From a checkpoint of a small transformer trained on Wikipedia.
Size: width 320, 5 heads of 64, vocabulary 5343.
Architecture: RMSNorm before each block, learned positions, no biases in attention or MLP, tied embeddings, capped logits.
MLP neurons of a small language model. Each row is named by its layer, matrix (up: input weights) and neuron, and shows model dimensions 176-303. Each number is 50 + 12 x the weight over its row's rms, rounded and kept within 0 to 99.
Before each neuron's rows, "fires in" lists the words (lower case) most often at its 100 highest values on Wikipedia text that the model never trained on.

fires in: "an", "animal"
L9.up499:50 62 48 60 43 28 50 38 60 42 46 57 43 46 65 54 55 51 67 26 44 43 51 44 58 32 49 54 64 43 45 57 59 36 51 48 44 26 45 57 52 50 60 29 41 59 36 49 44 45 42 38 64 46 68 33 32 37 58 62 71 79 57 43 56 35 73 41 56 57 37 51 41 56 44 41 29 56 57 39 74 55 54 54 49 49 54 55 41 50 60 61 57 61 44 50 27 61 61 59 49 46 31 52 61 52 50 42 57 54 63 31 49 74 38 37 44 54 31 31 41 37 42 51 55 48 61 37

fires in: "its", "it", "beautiful"
L3.up340:47 68 77 49 32 52 52 44 57 28 30 53 48 28 47 25 47 44 31 40 59 61 46 38 40 35 40 51 40 67 57 46 47 44 48 43 60 74 33 76 43 39 59 49 64 53 35 50 62 48 49 67 51 57 48 53 49 48 73 39 35 44 63 48 36 59 54 38 42 57 55 30 54 33 57 68 29 57 51 72 34 47 46 58 47 60 62 61 23 22 53 27 63 63 44 46 66 62 48 30 54 56 42 61 48 30 43 52 60 50 37 59 46 41 50 67 43 48 16 54 48 47 69 55 56 41 38 50

fires in: "as", "often", "particularly", "textbf", "including", "called"
L3.up423:41 71 44 47 59 35 54 25 59 44 52 52 49 46 51 44 54 28 47 33 61 83 52 57 46 30 73 46 40 66 60 69 31 38 45 39 44 59 57 51 55 37 62 38 71 61 47 31 61 38 62 48 33 62 58 44 55 69 37 49 64 51 34 38 35 54 66 67 37 42 45 67 33 51 38 48 51 54 42 60 62 47 49 43 30 54 50 58 53 57 74 44 65 41 26 16 58 54 23 45 55 36 59 64 31 68 49 56 54 74 56 40 40 33 60 50 45 62 69 33 49 40 57 50 31 48 68 47

fires in: "for", "than", "among", "to", "of", "azerbaijani"
L3.up1195:72 48 34 66 30 53 58 46 47 37 54 40 63 41 82 38 49 48 47 30 47 67 36 50 57 55 30 58 64 41 60 49 73 50 50 62 79 44 49 35 54 56 32 50 34 61 45 57 41 37 43 48 36 48 56 65 68 35 42 54 57 61 61 57 44 42 61 41 61 61 33 40 54 60 63 55 37 57 54 61 40 39 61 48 60 50 66 58 46 34 34 51 46 41 66 68 53 46 52 58 53 41 29 42 56 55 53 32 56 63 58 84 52 38 30 51 51 41 55 36 58 60 52 67 59 47 27 54

fires in: "and", "received", "under", "career", "following"
L3.up670:64 41 44 50 51 59 58 52 57 55 43 65 65 37 38 19 67 45 54 35 55 47 44 48 41 37 55 38 59 44 69 45 36 64 54 55 61 29 52 61 48 62 42 68 62 56 35 35 49 53 33 68 61 46 56 53 29 34 50 33 25 52 70 49 42 49 57 38 37 50 54 37 40 59 59 72 60 52 53 35 42 56 34 64 52 51 43 34 53 22 49 40 20 24 56 62 43 50 68 59 41 27 26 37 58 38 69 46 38 43 29 81 30 50 65 58 43 43 47 37 64 73 31 72 33 40 38 47

fires in: "years", "country", "year", "century", "population", "christmas"
L3.up306:48 48 43 44 55 62 27 53 58 51 53 49 45 37 31 49 66 42 45 53 58 74 58 51 66 46 52 67 46 43 47 40 32 56 37 44 42 48 40 58 35 42 54 57 68 56 33 42 35 52 44 55 62 45 51 58 56 44 60 44 48 32 53 26 71 58 48 55 58 62 42 41 55 56 65 39 40 48 60 53 30 43 46 51 62 60 77 51 53 31 49 65 51 41 60 12 55 58 64 30 48 40 68 64 51 65 75 66 42 35 50 37 27 39 38 65 61 31 38 53 40 72 22 52 32 41 42 53

fires in: "in", "of", "1st"
L3.up593:68 55 39 57 57 56 49 51 30 31 49 47 51 55 56 48 62 38 51 69 51 56 48 39 46 57 54 54 58 34 39 66 54 52 40 52 52 49 34 57 44 64 42 35 50 37 49 61 58 39 66 31 66 55 44 45 47 34 77 55 58 53 37 35 32 49 50 31 37 38 67 51 34 41 57 54 50 36 57 72 73 47 32 37 41 49 46 63 56 53 60 57 48 52 27 59 70 47 68 51 55 50 50 57 38 24 53 27 65 51 53 43 51 47 59 49 45 54 28 39 49 52 56 58 57 74 60 43

fires in: "1", "1st", "1r"
L7.up1197:57 58 34 50 65 36 71 40 37 78 43 26 51 51 36 45 55 62 57 46 38 33 46 47 46 54 57 50 65 35 51 50 42 23 64 57 52 51 47 57 40 46 58 60 54 38 65 52 33 41 37 31 30 39 51 61 48 59 55 63 60 73 49 54 66 48 59 31 70 46 68 27 54 27 45 59 38 48 52 66 55 45 62 62 31 46 52 56 61 55 26 61 43 58 36 32 44 77 67 33 39 27 39 43 60 46 35 23 61 44 47 62 30 33 45 48 57 31 36 76 49 66 48 73 42 40 43 59

fires in: "to", "and"
L8.up606:34 66 40 54 37 45 55 51 45 44 47 60 53 58 49 57 64 56 39 51 51 61 75 45 49 44 48 40 54 58 46 74 48 76 66 59 32 29 39 56 51 34 26 30 46 66 45 63 44 45 43 40 35 49 50 33 65 30 57 55 63 44 59 51 41 62 48 44 41 41 50 50 48 54 54 49 62 18 61 60 47 35 50 52 65 57 55 43 53 43 54 70 45 33 77 44 52 63 42 37 61 52 46 50 57 39 40 25 38 52 57 59 51 61 39 69 45 36 30 36 50 37 38 58 68 44 42 26

fires in: "an"
L8.up965:44 48 43 39 64 45 33 35 68 42 57 46 69 51 38 30 55 76 44 59 44 41 42 62 37 54 59 66 39 56 47 59 54 39 41 58 47 36 47 69 40 50 30 48 78 42 34 52 52 54 35 53 47 52 80 51 44 66 35 41 40 70 47 45 63 53 59 47 49 53 49 36 45 61 68 41 51 73 57 59 48 39 60 53 62 50 55 69 39 45 46 47 52 45 45 58 49 63 70 65 61 42 46 67 44 69 71 50 45 35 45 56 50 79 44 63 52 53 54 59 32 60 59 54 51 53 61 61

fires in: "and", "peters", "that"
L7.up75:41 56 71 40 44 59 48 52 62 29 47 52 43 43 38 36 44 83 51 40 70 45 35 56 40 34 67 58 69 29 29 46 50 49 56 58 57 57 40 47 38 52 65 32 51 66 73 49 43 53 66 54 53 42 51 64 35 51 34 57 42 52 58 52 40 63 62 37 46 42 52 46 62 60 42 48 61 49 50 43 44 30 49 69 70 68 46 16 50 35 43 64 44 62 39 53 48 55 44 37 47 52 40 52 49 48 59 34 41 47 42 50 42 43 66 54 70 46 52 31 29 58 38 47 46 51 51 62

fires in: "in", "until", "during", "since", "before", "of"
L8.up392:41 52 31 68 56 40 49 62 53 28 43 29 42 50 76 47 52 40 50 52 58 75 42 49 83 27 25 75 38 60 36 47 45 63 55 46 54 50 50 45 33 40 48 31 62 60 53 71 45 59 59 32 35 47 41 40 67 30 56 41 53 44 62 33 41 39 46 38 55 28 65 40 30 43 46 58 49 45 41 48 57 40 37 18 41 51 26 70 60 27 52 53 70 63 44 47 51 50 50 52 57 49 44 46 65 57 42 35 41 55 50 46 42 54 20 53 63 55 47 08 58 56 45 69 56 52 30 54

fires in: "and", "without", "a", "like", "via", "through"
L3.up359:49 43 34 53 39 49 58 51 60 69 34 78 18 41 60 46 62 59 71 41 53 57 44 61 56 30 73 47 57 53 47 59 30 78 47 34 37 44 47 60 56 69 69 52 46 74 60 27 44 51 35 56 53 42 40 45 70 46 52 60 60 76 34 42 65 44 67 39 43 50 57 40 45 54 50 60 36 67 58 54 56 33 28 54 64 44 81 36 38 51 46 32 49 49 49 51 32 48 64 56 75 45 55 41 46 65 65 51 32 53 41 53 44 59 52 61 64 68 41 29 44 56 49 49 51 38 52 71

fires in: "was", "s", "on", "first", "upon"
L8.up999:51 51 57 59 55 48 49 50 71 43 50 58 49 37 58 55 64 59 54 49 44 41 59 61 40 56 56 50 61 56 42 54 62 47 62 43 66 68 68 44 46 40 60 28 41 44 61 59 66 21 55 54 24 54 71 66 50 37 66 12 78 37 26 31 40 62 57 22 58 50 52 45 61 55 68 56 62 63 44 48 62 43 45 45 36 51 31 59 32 63 53 60 55 43 58 34 44 43 60 55 64 35 44 56 50 62 48 34 34 65 67 53 51 47 62 62 43 56 21 38 68 76 49 64 33 48 46 42

fires in: "the", "united", "israeli", "of"
L3.up303:77 46 37 60 59 58 66 62 45 74 59 46 56 46 58 49 62 49 54 07 45 52 25 51 58 52 28 42 47 33 38 36 45 52 45 62 73 36 32 31 60 55 51 43 33 57 59 55 33 55 46 44 58 52 51 60 56 47 70 51 63 36 37 37 35 33 59 44 46 62 52 62 43 53 56 49 49 56 34 68 33 42 54 73 49 50 63 68 58 49 50 45 47 60 56 59 61 25 51 57 63 47 46 61 44 73 56 33 45 63 51 72 53 32 53 51 49 47 41 30 46 60 42 48 36 54 50 53

fires in: "an", "n", "approximately", "over", "than"
L9.up385:45 46 52 46 40 35 59 56 43 45 69 40 53 39 69 44 73 34 36 22 41 52 36 72 43 72 43 38 63 32 55 46 54 52 54 57 51 50 34 31 43 62 43 50 42 44 56 44 35 43 72 34 42 49 60 31 34 60 53 31 61 54 41 47 32 45 54 58 43 67 80 48 42 55 29 56 52 63 45 28 46 45 55 54 38 61 41 50 61 36 53 45 41 51 40 56 58 51 54 43 74 46 52 51 53 65 50 44 45 58 54 54 32 36 29 46 60 64 43 51 80 55 32 27 34 43 49 46

fires in: "of", "omega"
L3.up273:49 56 40 77 71 69 42 43 35 25 61 65 47 49 57 35 52 60 57 42 45 64 59 53 44 53 68 59 68 24 53 47 49 43 33 53 43 55 62 34 38 46 54 39 50 68 41 30 65 51 54 40 58 72 74 44 73 40 21 50 53 35 49 41 59 53 75 52 28 50 35 48 47 65 56 58 48 62 76 50 55 33 47 57 53 40 51 39 41 54 65 36 66 65 30 53 39 57 37 44 68 41 53 54 53 52 47 46 47 42 40 63 48 38 63 60 42 37 58 57 60 60 41 41 42 42 62 52

fires in: "an", "or"
L9.up630:44 51 57 45 54 56 47 48 51 42 42 57 46 28 43 55 60 45 41 43 42 44 27 43 55 46 47 51 42 55 54 54 43 42 71 32 64 25 27 43 44 31 35 34 33 46 70 54 44 31 65 47 35 61 57 28 45 45 47 48 64 80 44 51 69 50 61 58 51 71 53 44 54 48 55 47 50 72 47 49 49 21 69 38 44 61 61 29 27 48 74 52 56 33 55 39 33 60 70 48 41 25 60 53 44 71 60 57 61 51 37 31 70 41 44 33 54 70 56 44 48 45 42 42 59 53 62 50

fires in: "of", "few"
L3.up1258:65 56 63 76 59 38 51 71 87 67 43 20 56 51 44 48 52 32 46 49 49 65 26 58 60 41 38 56 34 54 34 50 45 38 60 43 47 60 40 38 48 38 43 37 65 46 36 57 44 44 36 67 45 61 69 57 41 27 41 57 49 49 41 50 41 38 55 57 47 55 53 56 46 49 58 31 26 64 48 53 46 27 29 34 36 49 63 48 57 34 51 55 63 48 53 45 47 50 47 39 53 45 55 42 40 71 44 38 35 73 60 52 47 57 50 57 51 64 51 45 52 46 42 47 50 54 51 58

fires in: "and", "which", "elevation"
L8.up526:45 68 47 39 51 49 41 68 60 62 25 48 56 60 65 45 74 65 45 41 30 57 68 57 53 34 48 47 51 20 55 40 50 60 38 66 60 59 34 55 39 44 62 52 55 45 46 61 27 47 41 39 48 25 65 44 20 59 75 50 49 42 48 53 39 57 58 65 48 45 57 41 35 52 46 52 42 51 69 54 28 44 42 50 35 53 57 46 40 57 42 45 49 67 64 37 31 58 77 49 66 50 62 47 43 37 40 65 33 31 42 41 42 59 52 50 50 44 59 64 64 57 53 45 32 51 44 53

fires in: "a", "an", "from"
L3.up464:57 44 61 63 65 46 43 43 68 58 64 44 63 56 54 52 48 48 52 45 48 40 60 54 45 57 59 60 61 54 40 44 56 31 39 32 66 54 56 49 15 37 53 36 49 70 32 39 40 53 27 45 50 54 61 57 50 68 45 66 59 51 20 51 23 50 53 58 43 81 68 67 50 62 51 55 51 69 53 57 55 63 46 49 45 69 59 59 59 50 52 48 51 68 25 57 25 67 30 57 54 48 28 64 50 69 59 40 22 60 62 43 50 53 54 33 46 53 24 44 49 57 55 54 45 57 47 38

fires in: "a"
L6.up516:68 69 57 56 56 35 63 51 51 58 49 32 60 43 67 56 58 48 44 40 59 75 71 57 65 52 41 41 35 31 72 49 47 55 49 37 51 40 37 63 38 61 29 59 38 47 44 60 26 47 40 35 32 53 28 38 65 33 36 32 44 64 33 46 38 40 82 38 50 67 38 30 76 47 42 62 38 65 55 57 59 50 40 32 63 48 60 27 36 63 40 71 51 55 61 55 40 71 63 62 49 57 62 42 47 60 67 36 62 58 63 57 42 58 42 54 79 69 70 63 62 60 32 74 64 50 58 55

fires in: "a", "7"
L9.up141:51 53 48 40 54 37 43 53 43 31 41 46 51 33 42 45 37 36 66 71 57 40 52 55 48 40 53 68 50 61 53 50 55 37 69 35 68 52 61 53 41 59 53 57 35 65 53 48 57 39 50 49 44 40 57 51 57 41 27 42 70 62 40 68 33 57 67 47 60 53 62 51 53 79 51 60 52 75 54 62 43 37 50 40 73 46 42 68 35 60 68 44 51 39 56 22 47 38 27 52 42 59 65 60 35 53 43 26 41 30 36 49 56 41 60 43 63 59 23 36 62 35 41 50 19 53 51 68

fires in: "of", "de", "was", "and", "is"
L3.up465:30 34 55 45 45 44 34 49 59 28 48 77 45 38 40 62 50 50 37 63 54 39 29 53 60 50 60 66 65 56 54 48 36 41 46 35 47 30 34 41 26 68 59 73 54 62 51 29 62 49 65 57 53 61 60 33 46 37 39 49 54 66 48 44 59 65 57 28 29 53 64 51 51 76 62 59 58 81 57 42 65 57 33 38 64 46 51 38 50 16 49 48 48 38 59 37 42 42 58 42 44 43 67 48 47 42 46 30 29 35 35 56 44 57 60 50 48 41 54 44 45 55 56 52 42 43 52 52

fires in: "of", "all", "among", "most", "allaire", "two"
L3.up885:68 44 41 74 60 35 56 63 41 84 56 31 61 46 36 44 55 43 53 36 34 43 42 56 35 31 47 50 45 20 43 55 48 46 52 33 82 58 50 49 41 52 49 41 55 78 48 22 40 46 54 54 48 33 59 48 38 40 47 41 46 52 55 51 24 44 59 50 50 74 38 57 60 39 71 50 49 59 27 46 53 48 43 77 32 43 53 50 41 38 67 62 63 32 53 52 62 48 52 50 55 45 55 49 56 57 39 63 29 59 76 56 53 64 45 41 42 58 44 56 46 31 32 41 46 54 38 57

fires in: "would", "will", "can", "could", "to", "must"
L9.up696:50 66 69 68 60 32 63 53 50 49 44 52 44 50 45 44 79 42 49 32 53 36 65 50 45 61 51 64 63 48 37 54 41 59 43 49 52 44 56 62 36 45 38 43 61 52 53 64 45 29 24 49 33 20 46 43 40 56 67 44 29 48 43 47 55 41 57 54 55 53 46 54 52 36 50 36 48 46 64 41 56 38 51 52 68 56 73 62 49 20 54 46 46 50 49 51 63 44 48 63 63 53 55 54 49 66 41 32 57 52 57 62 61 39 43 58 33 58 46 35 49 47 34 37 59 57 57 70

fires in: "as", "and", "which", "that", "density"
L3.up613:72 56 52 56 51 48 66 53 60 60 53 40 54 55 60 49 70 52 56 34 38 71 66 49 45 40 26 63 53 46 76 39 28 50 63 40 79 63 53 39 48 61 68 43 53 56 45 55 40 39 27 57 44 49 59 56 06 35 60 48 47 39 58 55 56 37 61 60 46 53 72 38 57 42 62 64 28 44 58 71 66 66 45 32 36 55 43 55 42 52 52 72 49 46 48 38 44 60 55 48 61 29 32 45 70 55 57 28 50 66 56 50 46 38 30 75 46 71 51 56 77 63 26 38 40 64 47 10

fires in: "for", "with", "after"
L9.up514:52 63 48 72 52 29 55 47 42 53 19 39 33 45 72 68 39 34 68 48 24 48 56 47 52 50 54 42 26 33 53 41 38 58 67 44 75 47 48 71 43 61 34 54 34 44 56 53 49 27 41 46 30 56 42 44 55 35 61 75 54 39 48 43 39 57 79 42 49 25 51 33 55 51 64 60 52 51 45 61 42 44 47 51 46 54 58 44 45 32 40 56 54 39 68 67 50 52 41 46 63 26 58 42 52 80 54 52 35 42 44 56 77 54 44 43 66 39 52 46 42 33 33 48 52 43 52 63

fires in: "his", "her", "their", "s"
L6.up206:49 57 55 53 71 48 53 68 58 38 61 32 43 37 25 45 51 53 53 63 53 46 29 50 54 42 64 63 54 31 51 46 39 33 65 58 65 50 48 64 45 54 41 57 59 71 76 49 41 46 58 45 59 63 47 28 64 44 31 47 31 53 48 46 50 46 42 33 10 47 47 18 36 53 64 45 58 69 76 57 29 42 63 26 52 49 45 32 40 50 51 30 34 34 42 61 43 49 55 57 39 52 48 52 39 61 31 27 40 52 56 65 54 24 57 59 47 41 48 49 37 48 47 60 36 44 65 45

fires in: "of"
L6.up154:68 64 53 38 69 44 61 64 50 66 46 46 31 37 29 41 57 39 41 54 47 45 69 36 57 35 21 45 45 34 47 59 52 50 55 51 58 63 51 43 61 53 46 38 45 52 46 63 39 51 48 37 52 34 46 52 52 43 66 65 65 37 57 32 35 56 51 47 48 61 41 48 47 57 40 49 36 44 42 37 67 42 58 41 51 50 83 62 50 46 43 39 50 24 55 49 64 61 51 55 56 54 32 39 50 53 62 39 49 50 36 39 47 41 56 52 48 56 23 57 63 49 26 78 47 21 47 42

fires in: "after", "and", "before", "fought"
L7.up773:70 56 60 62 48 51 45 35 49 43 37 37 64 47 41 48 55 57 59 63 34 59 58 62 52 49 58 57 56 44 71 66 64 53 67 25 81 37 31 47 22 67 56 46 49 50 49 35 48 53 20 41 36 54 82 24 55 56 42 40 60 45 44 46 54 53 56 28 51 61 85 37 68 41 62 60 38 46 65 38 58 62 56 26 60 38 62 60 59 26 59 65 40 46 58 51 35 47 56 40 61 51 58 37 36 52 63 55 33 41 34 46 35 67 62 37 67 68 67 49 42 55 38 45 45 46 52 22

fires in: "during", "for", "s", "at", "national", "in"
L9.up85:62 54 57 51 42 42 61 73 33 48 74 28 39 27 28 58 63 54 66 45 44 49 38 52 55 38 37 51 52 63 55 63 47 39 40 53 45 50 72 44 42 47 44 48 61 38 51 53 31 48 42 42 51 36 66 34 54 41 40 36 62 58 53 68 41 31 50 43 56 73 54 52 60 60 81 66 36 51 50 55 70 57 27 21 56 54 50 57 60 56 50 55 44 43 58 41 57 58 62 49 49 25 42 76 46 63 58 49 49 68 36 61 55 56 25 49 67 43 24 39 46 64 47 58 62 38 57 62

fires in: "it", "also", "was", "this", "they"
L6.up784:31 52 62 59 38 39 28 45 46 41 68 41 48 45 48 45 56 44 60 41 25 59 58 63 61 32 55 64 64 55 48 47 51 53 42 51 62 47 54 43 56 42 54 77 53 63 62 52 55 50 67 39 42 61 67 62 42 45 56 40 55 45 60 35 44 45 43 49 42 67 75 45 51 38 51 61 55 58 60 59 45 56 53 72 45 53 51 25 37 43 47 44 49 57 48 66 50 43 64 51 50 34 42 50 47 53 22 39 34 38 38 55 60 43 50 51 28 62 21 66 55 46 31 51 51 34 53 59

fires in: "group", "season", "i", "division", "in", "on"
L3.up251:43 59 40 77 66 27 57 74 45 55 60 33 37 45 54 44 63 45 47 63 47 66 45 52 37 39 78 62 52 41 70 48 53 36 58 48 52 59 61 56 39 63 43 38 48 57 46 55 66 46 46 59 46 56 55 43 34 46 28 43 42 66 47 59 29 41 49 34 53 37 59 40 25 46 64 46 44 40 49 44 44 49 54 50 52 68 50 45 56 33 65 60 54 33 33 63 47 59 45 62 63 37 30 47 54 40 59 39 63 59 47 67 48 09 41 16 46 46 67 40 55 49 38 41 27 47 77 43

fires in: "an"
L9.up193:54 47 72 53 70 56 31 38 68 52 54 39 50 39 48 37 62 62 52 32 65 34 53 50 54 56 38 70 34 47 27 62 58 63 69 54 70 39 28 43 44 46 50 37 49 51 60 55 45 29 68 43 38 60 42 50 39 58 48 41 49 61 57 49 71 48 64 36 52 63 57 46 72 57 49 64 34 37 40 65 44 48 68 48 24 59 74 46 61 66 61 43 50 67 37 72 36 53 61 60 47 44 17 24 63 60 58 32 69 62 51 41 42 14 48 52 30 59 60 61 41 36 45 41 71 54 50 68

fires in: "of", "and", "several"
L3.up507:76 53 44 45 40 43 60 74 62 61 45 46 28 45 52 52 51 50 35 32 36 48 17 43 46 39 40 58 50 56 44 64 69 46 61 34 87 47 50 61 43 54 19 39 27 43 51 37 37 42 62 40 46 68 49 50 42 62 30 44 67 60 38 36 49 51 50 42 47 51 82 45 54 77 46 66 39 53 51 69 40 46 59 59 37 43 57 47 49 51 63 70 43 39 71 54 41 56 57 52 50 62 50 52 45 51 41 44 43 63 58 63 62 38 38 44 61 62 35 48 53 40 59 48 51 52 39 47

fires in: "in", "tokyo", "with", "of"
L6.up780:62 61 64 50 59 54 59 54 62 22 33 52 29 44 51 62 54 65 48 69 48 58 37 46 50 61 32 50 51 32 64 67 50 43 61 56 72 52 44 64 43 59 41 59 50 37 56 52 47 44 48 39 52 61 36 30 64 53 38 53 52 55 26 36 30 39 78 40 31 54 53 41 43 44 46 58 48 51 39 51 42 24 58 25 57 49 83 48 59 50 52 45 43 66 41 53 70 63 56 71 39 51 46 48 45 59 16 44 52 58 45 40 55 67 38 32 40 36 48 53 52 38 56 58 56 40 54 49

fires in: "of", "year", "years"
L7.up232:59 49 38 49 38 41 45 57 37 58 45 40 40 38 36 50 64 45 30 46 52 51 63 56 44 39 35 72 32 31 43 54 35 73 61 42 72 45 21 60 52 46 45 31 39 34 62 49 52 48 46 41 65 35 56 38 37 59 37 63 56 49 40 44 44 56 48 35 51 72 43 21 53 41 55 31 53 49 44 48 47 34 44 51 57 64 65 46 47 25 50 43 65 56 56 56 45 56 50 46 53 38 42 49 37 47 48 61 42 38 53 36 50 52 66 35 60 28 52 40 43 40 35 47 49 60 51 46

fires in: "has", "had", "have", "twelve"
L9.up786:80 79 33 39 58 58 57 42 48 54 39 55 54 58 44 47 69 47 54 41 52 36 60 51 65 61 54 38 49 54 25 50 22 62 65 79 55 67 27 50 74 71 51 46 47 47 60 83 37 58 41 51 45 56 40 57 43 48 53 44 21 30 53 36 44 40 39 65 62 66 67 43 63 31 69 48 52 53 52 40 50 58 45 37 44 48 66 38 33 35 41 75 48 51 60 69 62 40 69 53 47 48 58 51 34 40 32 51 42 61 60 64 50 59 53 40 48 37 42 55 34 52 54 48 29 47 51 66

fires in: "of", "in", "since", "before", "led"
L3.up1073:52 32 52 60 44 53 65 40 54 61 57 53 17 42 69 29 66 36 48 45 35 66 56 50 61 63 60 47 69 51 50 67 50 54 51 41 60 44 39 45 33 59 50 50 35 45 60 44 39 20 56 53 39 55 51 33 40 55 76 57 51 41 56 25 49 55 65 62 47 34 64 53 69 41 56 63 42 41 60 45 74 52 54 38 60 55 42 54 53 43 52 47 66 58 57 54 41 60 48 16 36 26 51 41 36 69 58 50 12 29 49 34 71 64 53 64 61 35 70 40 70 56 47 51 54 42 48 36